{"num_key_value_heads": 1, "intermediate_size": 1024, "tie_word_embeddings": false, "init_std_o": 0.0, "learning_rate": 0.000787, "lr_head": 0.00275, "batch_tokens": [32768, 65536, 98304]}
MLP neurons of a small language model. Each row is named by its layer, matrix (gate and up: input weights; down: output weights) and neuron, and shows model dimensions 128-191. Each number is 200 + 30 x the weight over its row's rms, rounded and kept within 0 to 999. A neuron's up and down rows have the sign that makes its largest values positive.
After each neuron's rows, "fires after" lists the tokens most often just before its 100 highest values on Wikipedia text that the model never trained on.

L10.gate182,156,121,231,204,214,223,235,217,168,194,259,203,233,180,182,172,163,232,164,283,99,198,264,181,249,162,189,226,232,180,205,187,225,217,235,195,180,225,137,197,218,229,175,174,196,205,201,228,195,148,152,161,194,143,177,170,225,243,217,179,175,163,252,207
L10.up182,235,219,231,176,221,209,211,222,194,154,150,241,214,209,204,184,198,218,243,144,282,260,189,246,215,240,185,166,187,213,149,174,195,186,242,215,207,105,204,212,205,244,137,209,202,220,184,210,263,186,225,244,228,192,212,247,154,200,213,213,189,144,201,252
L10.down182,239,259,206,158,192,271,193,220,208,212,182,149,200,252,183,230,248,205,203,130,198,141,175,122,210,171,217,188,192,192,243,215,151,212,225,134,196,205,203,166,155,220,226,216,256,201,224,195,185,185,228,209,112,250,183,172,179,190,227,218,180,193,231,190
fires after: " ", "–", " –", " and", " |", ","

L11.gate746,196,155,233,187,169,210,211,197,178,264,248,191,246,204,172,149,197,235,179,229,178,243,217,197,249,183,184,176,182,168,231,202,169,191,207,195,169,214,173,223,167,214,230,180,181,207,210,151,205,219,187,207,206,192,178,205,173,219,209,199,227,226,205,220
L11.up746,217,191,210,190,240,222,269,197,170,211,173,194,186,176,207,140,219,253,218,165,205,203,205,157,209,195,220,162,222,255,225,196,223,206,152,221,224,182,218,221,210,220,212,113,206,197,218,133,134,197,207,171,216,205,182,208,235,182,163,214,162,195,223,202
L11.down746,183,196,156,199,183,206,218,209,174,233,202,206,217,201,214,195,203,240,188,216,214,215,211,216,232,200,226,256,278,213,210,166,212,222,208,222,258,193,196,200,178,202,206,185,214,202,239,238,253,183,248,215,242,234,240,227,236,166,173,214,193,207,165,234
fires after: " ", " ("

L14.gate997,187,239,232,212,235,226,163,198,221,235,218,243,224,191,217,248,237,156,177,233,182,229,202,205,158,194,239,209,248,176,206,216,179,164,228,233,223,186,156,204,186,189,239,204,154,233,233,207,199,165,156,244,153,261,231,241,192,177,144,227,236,201,238,190
L14.up997,225,187,231,172,201,201,197,267,191,206,172,175,169,192,131,202,160,183,216,250,223,156,230,197,202,181,209,205,224,231,90,210,250,204,220,222,191,191,219,180,205,209,227,140,184,166,186,226,174,204,190,250,202,209,211,201,227,253,218,216,245,198,195,202
L14.down997,210,200,186,202,227,245,161,209,206,237,172,205,131,201,204,247,166,176,139,192,203,167,176,207,168,191,273,188,193,161,170,194,186,209,209,179,219,246,204,184,201,116,234,236,185,212,174,244,163,152,203,174,159,229,198,201,178,168,189,227,185,144,205,227
fires after: "0", "1", "2", "8", "4", "7"

L10.gate494,191,190,197,182,148,197,236,228,213,188,229,233,206,229,176,234,254,230,200,258,181,270,224,160,182,175,265,232,207,233,219,221,207,193,179,195,155,192,177,187,178,203,213,157,214,239,224,195,192,244,156,224,244,198,213,217,217,224,250,169,204,199,218,178
L10.up494,207,221,199,217,232,243,167,247,213,217,207,195,265,200,174,215,169,214,229,211,177,223,167,208,248,185,190,193,167,223,177,257,198,149,214,187,176,198,220,184,195,166,189,238,204,232,158,220,230,199,201,225,171,217,229,183,165,210,200,214,212,172,230,231
L10.down494,166,176,219,175,212,222,228,210,212,208,181,174,218,260,160,209,183,178,197,231,196,168,161,108,176,164,218,125,198,220,235,241,157,258,187,234,166,253,199,211,214,237,234,192,143,188,245,166,200,198,205,200,208,178,178,180,185,187,205,206,211,199,196,190
fires after: " ", " |", "2", "1"

L9.gate824,220,211,148,191,199,229,193,226,178,241,166,222,192,197,225,248,248,148,209,218,175,250,151,194,258,147,189,225,230,195,201,219,154,177,217,236,213,165,250,190,169,164,210,152,235,223,208,209,186,203,177,188,259,222,219,237,170,219,199,208,209,194,188,226
L9.up824,180,158,171,229,158,239,245,159,179,231,230,262,212,197,158,193,180,195,210,212,235,219,251,184,158,173,250,230,212,239,244,160,182,224,169,153,181,188,202,228,184,210,180,181,158,206,194,200,203,234,139,269,245,173,215,222,273,166,188,218,202,201,164,156
L9.down824,164,211,246,216,214,168,227,182,177,230,202,223,194,195,150,173,202,237,196,167,210,174,192,199,226,251,159,177,174,174,234,207,175,195,225,221,181,228,206,214,213,271,169,216,250,192,203,184,223,252,228,200,218,188,187,231,228,191,165,198,209,222,224,182
fires after: " ", " |\n", " |", ")", "\n"

L11.gate267,180,161,199,193,176,216,233,270,157,164,237,209,173,238,211,159,210,179,142,197,132,218,245,194,241,176,249,191,168,191,196,189,186,202,182,208,179,184,165,231,229,192,207,170,192,198,202,171,204,231,226,193,228,157,195,217,168,144,177,114,205,186,209,217
L11.up267,210,248,221,198,201,208,190,163,239,179,193,215,222,261,204,186,205,123,198,180,141,187,159,226,198,187,249,206,180,180,222,213,171,282,182,216,195,149,194,216,197,214,213,206,176,156,203,192,144,241,249,193,210,177,197,188,167,163,175,192,193,150,216,217
L11.down267,147,169,173,164,147,239,239,174,213,284,230,173,163,176,234,189,258,195,144,219,218,196,186,191,217,236,203,231,178,204,192,201,195,236,180,247,234,195,201,201,192,152,200,168,212,171,282,189,257,156,201,194,182,208,198,269,182,171,183,193,217,179,167,274
fires after: " ", "–", "2"

L9.gate63,234,179,228,182,193,222,212,200,183,206,206,200,186,134,169,213,265,180,191,203,213,208,197,212,209,204,245,221,156,132,206,133,198,216,207,145,155,188,214,224,179,136,224,213,197,192,251,164,212,196,203,201,239,218,169,214,136,199,245,160,197,205,206,218
L9.up63,185,241,182,199,199,162,242,224,180,197,218,247,235,157,186,179,185,220,161,167,231,171,189,223,174,192,260,268,190,156,178,184,185,230,190,204,230,242,220,220,179,202,215,184,189,157,239,191,205,167,170,197,163,177,210,221,149,202,187,226,216,214,211,233
L9.down63,184,213,157,157,180,208,203,256,188,262,169,179,251,164,231,233,150,188,167,154,180,152,248,201,225,223,212,225,200,180,223,167,145,171,209,237,202,274,184,176,173,194,186,217,174,172,260,165,218,213,185,246,207,268,190,167,268,176,190,191,149,210,227,275
fires after: " ", "–", "-", "2"

L14.gate316,190,188,249,178,199,241,219,188,245,193,159,194,177,221,201,270,280,200,190,245,220,216,200,210,186,155,238,219,209,213,218,217,148,184,147,158,199,206,198,163,196,156,182,249,247,196,165,207,202,204,185,241,152,177,213,213,224,251,202,241,184,232,227,207
L14.up316,224,181,220,186,258,190,234,199,183,218,183,174,165,187,198,187,194,242,186,223,202,189,208,203,213,180,233,164,207,218,173,166,197,191,216,215,222,200,126,193,210,177,205,188,222,143,199,229,236,151,243,205,249,170,189,194,181,199,236,237,203,160,192,194
L14.down316,250,178,256,140,188,192,182,147,214,231,195,234,164,194,176,203,235,203,192,200,190,190,211,220,168,218,260,185,240,162,243,262,224,193,219,224,233,193,186,219,187,160,234,197,227,223,184,214,168,200,201,210,218,226,223,214,228,204,231,181,188,247,171,193
fires after: "1", "2", "3", "5", "0"

L14.gate912,147,224,177,173,258,192,262,209,192,152,201,201,191,204,212,204,213,183,174,190,162,230,223,174,144,154,177,181,185,176,206,188,189,187,198,205,182,232,224,203,209,201,147,210,194,207,186,179,157,162,161,159,208,175,202,252,187,293,179,246,143,224,170,211
L14.up912,177,234,201,196,227,229,227,183,208,187,135,178,219,146,164,252,237,216,189,184,134,206,143,237,158,174,161,168,155,178,209,138,142,213,176,205,199,195,209,191,178,185,227,197,284,163,185,256,205,235,238,174,210,154,201,234,148,211,168,199,151,157,171,196
L14.down912,184,221,235,212,215,176,143,236,201,241,193,218,207,178,220,192,244,153,167,166,218,205,233,203,227,241,211,192,170,165,215,201,262,224,191,234,219,197,228,212,209,140,223,174,203,188,199,227,187,155,165,231,166,221,205,233,234,222,205,220,172,226,270,204
fires after: "–", "0", "1", "-", "9", "8"

L14.gate954,205,163,186,197,170,177,199,225,185,185,201,178,247,212,159,216,194,209,174,220,232,200,187,139,162,181,231,191,236,212,210,235,175,179,185,227,203,241,211,213,216,241,178,158,152,207,194,108,191,244,199,217,218,201,204,150,165,196,258,246,184,193,250,223
L14.up954,200,232,233,227,165,198,194,212,184,216,235,247,200,177,193,249,194,195,198,201,202,177,202,205,181,177,203,214,160,207,232,212,201,241,152,171,223,191,187,211,145,191,205,229,219,253,208,270,216,171,153,178,250,162,250,138,183,211,212,214,145,164,239,236
L14.down954,246,272,187,186,182,228,215,193,211,173,213,168,206,236,195,208,215,236,182,178,186,187,182,188,224,203,168,189,197,231,185,195,172,199,195,212,168,186,211,158,214,181,207,190,170,188,245,149,164,182,178,220,227,180,218,210,216,149,162,234,204,223,228,214
fires after: " |", " ", ","

L9.gate359,179,178,226,202,199,186,223,187,142,214,204,245,218,223,144,157,177,205,196,211,179,139,217,176,177,211,239,190,220,164,212,127,217,166,196,172,210,191,182,186,203,168,200,253,231,182,193,167,134,197,203,226,230,171,193,237,177,241,181,184,221,169,232,224
L9.up359,121,188,161,223,166,218,239,212,147,214,199,236,214,289,213,185,207,217,203,200,179,199,202,228,231,224,216,210,227,233,203,181,222,175,189,171,233,194,196,285,215,201,272,183,174,193,180,149,194,210,189,231,259,209,212,180,219,204,246,218,167,196,212,171
L9.down359,189,218,156,168,130,190,232,191,206,248,238,158,206,190,229,246,195,216,157,180,208,186,206,228,265,264,220,183,206,200,204,176,152,209,239,245,254,190,231,201,164,166,229,209,212,225,259,237,191,201,220,225,138,248,173,216,245,202,213,226,163,201,127,226
fires after: ",", " ", " (", "–"

L10.gate456,187,196,186,159,185,254,191,246,225,116,184,172,159,202,178,171,189,215,212,246,220,226,235,173,214,222,237,183,193,192,247,212,225,177,175,114,240,157,165,230,192,221,171,164,168,197,185,180,188,209,203,240,190,174,166,201,205,176,235,157,180,193,238,227
L10.up456,218,255,164,259,211,203,99,243,213,217,218,183,227,228,175,207,225,144,202,204,182,260,214,237,214,197,219,199,206,220,165,172,146,206,207,216,207,191,231,180,201,206,169,193,163,245,237,127,233,245,187,222,190,214,230,203,233,212,166,230,210,170,188,241
L10.down456,236,166,218,215,238,152,198,145,220,161,225,195,198,234,183,175,114,227,257,150,216,206,264,162,205,113,223,208,167,246,252,232,218,184,240,211,155,208,208,233,223,230,227,242,196,202,158,196,216,219,166,173,278,176,210,125,175,180,177,176,229,211,180,195
fires after: " |", "1", ";", "2"

L10.gate700,180,182,181,167,148,216,203,203,190,212,196,246,211,216,150,194,207,221,216,193,222,226,189,160,166,172,273,216,222,238,207,200,194,212,211,176,206,198,172,218,187,217,164,219,160,178,149,177,166,256,183,269,194,246,153,221,134,276,220,204,193,196,211,214
L10.up700,225,220,203,192,157,214,155,151,209,201,291,240,155,151,175,270,187,183,173,238,210,232,210,211,193,193,160,241,262,294,188,195,213,173,244,209,223,235,239,259,175,172,181,191,199,181,199,199,177,173,205,190,130,175,231,193,156,215,163,227,201,202,227,179
L10.down700,178,177,208,175,195,242,227,193,232,205,254,183,249,223,142,244,247,228,153,200,151,227,193,194,238,217,256,167,213,196,213,197,164,168,214,214,186,219,206,199,180,198,231,164,167,228,228,195,185,161,165,205,191,199,141,176,173,204,191,192,196,168,233,226
fires after: " ", " |", " ("

L9.gate417,230,201,256,187,213,229,238,167,229,175,186,244,195,204,210,204,183,187,203,203,186,223,179,240,186,113,195,172,213,177,226,155,219,183,198,158,200,162,165,256,221,197,213,177,217,167,182,191,124,169,222,167,243,230,177,242,191,217,209,171,191,168,234,213
L9.up417,195,198,228,223,168,228,232,184,167,218,181,238,231,191,201,167,166,146,194,178,162,191,162,135,243,205,162,221,219,214,198,190,176,200,220,179,193,186,175,238,194,199,198,194,186,203,178,219,167,197,220,234,277,158,228,177,173,181,221,149,139,199,234,209
L9.down417,183,193,180,185,152,160,216,230,165,214,218,203,240,171,239,221,238,153,174,215,223,166,231,234,266,151,232,180,182,216,180,203,189,263,194,228,246,181,151,208,177,172,244,190,200,184,222,193,250,247,183,207,142,222,169,240,239,160,190,187,177,264,207,243
fires after: " ", "1", ".", " (", "2"

L14.gate700,203,183,236,168,219,185,211,237,221,203,156,213,233,178,137,224,221,218,237,206,168,199,184,229,198,179,209,159,184,170,205,109,167,161,236,192,222,167,224,169,198,206,264,204,232,274,197,220,192,211,189,208,206,208,158,201,203,298,175,202,178,228,219,204
L14.up700,225,180,191,207,185,220,213,150,141,150,183,192,230,197,201,155,176,207,182,235,250,203,227,221,161,238,230,151,140,221,237,244,211,138,228,213,200,245,194,176,173,205,227,177,170,139,205,208,161,202,222,206,197,211,185,206,222,172,194,196,201,218,199,232
L14.down700,231,236,214,215,202,216,186,217,226,178,165,184,208,198,255,187,217,216,206,170,155,202,219,173,146,261,222,194,171,177,216,275,200,148,252,222,195,239,198,272,198,203,181,164,239,157,188,191,191,203,195,185,235,248,233,234,197,192,159,178,185,226,179,162
fires after: "3", "2", "0", "5", " U", "7"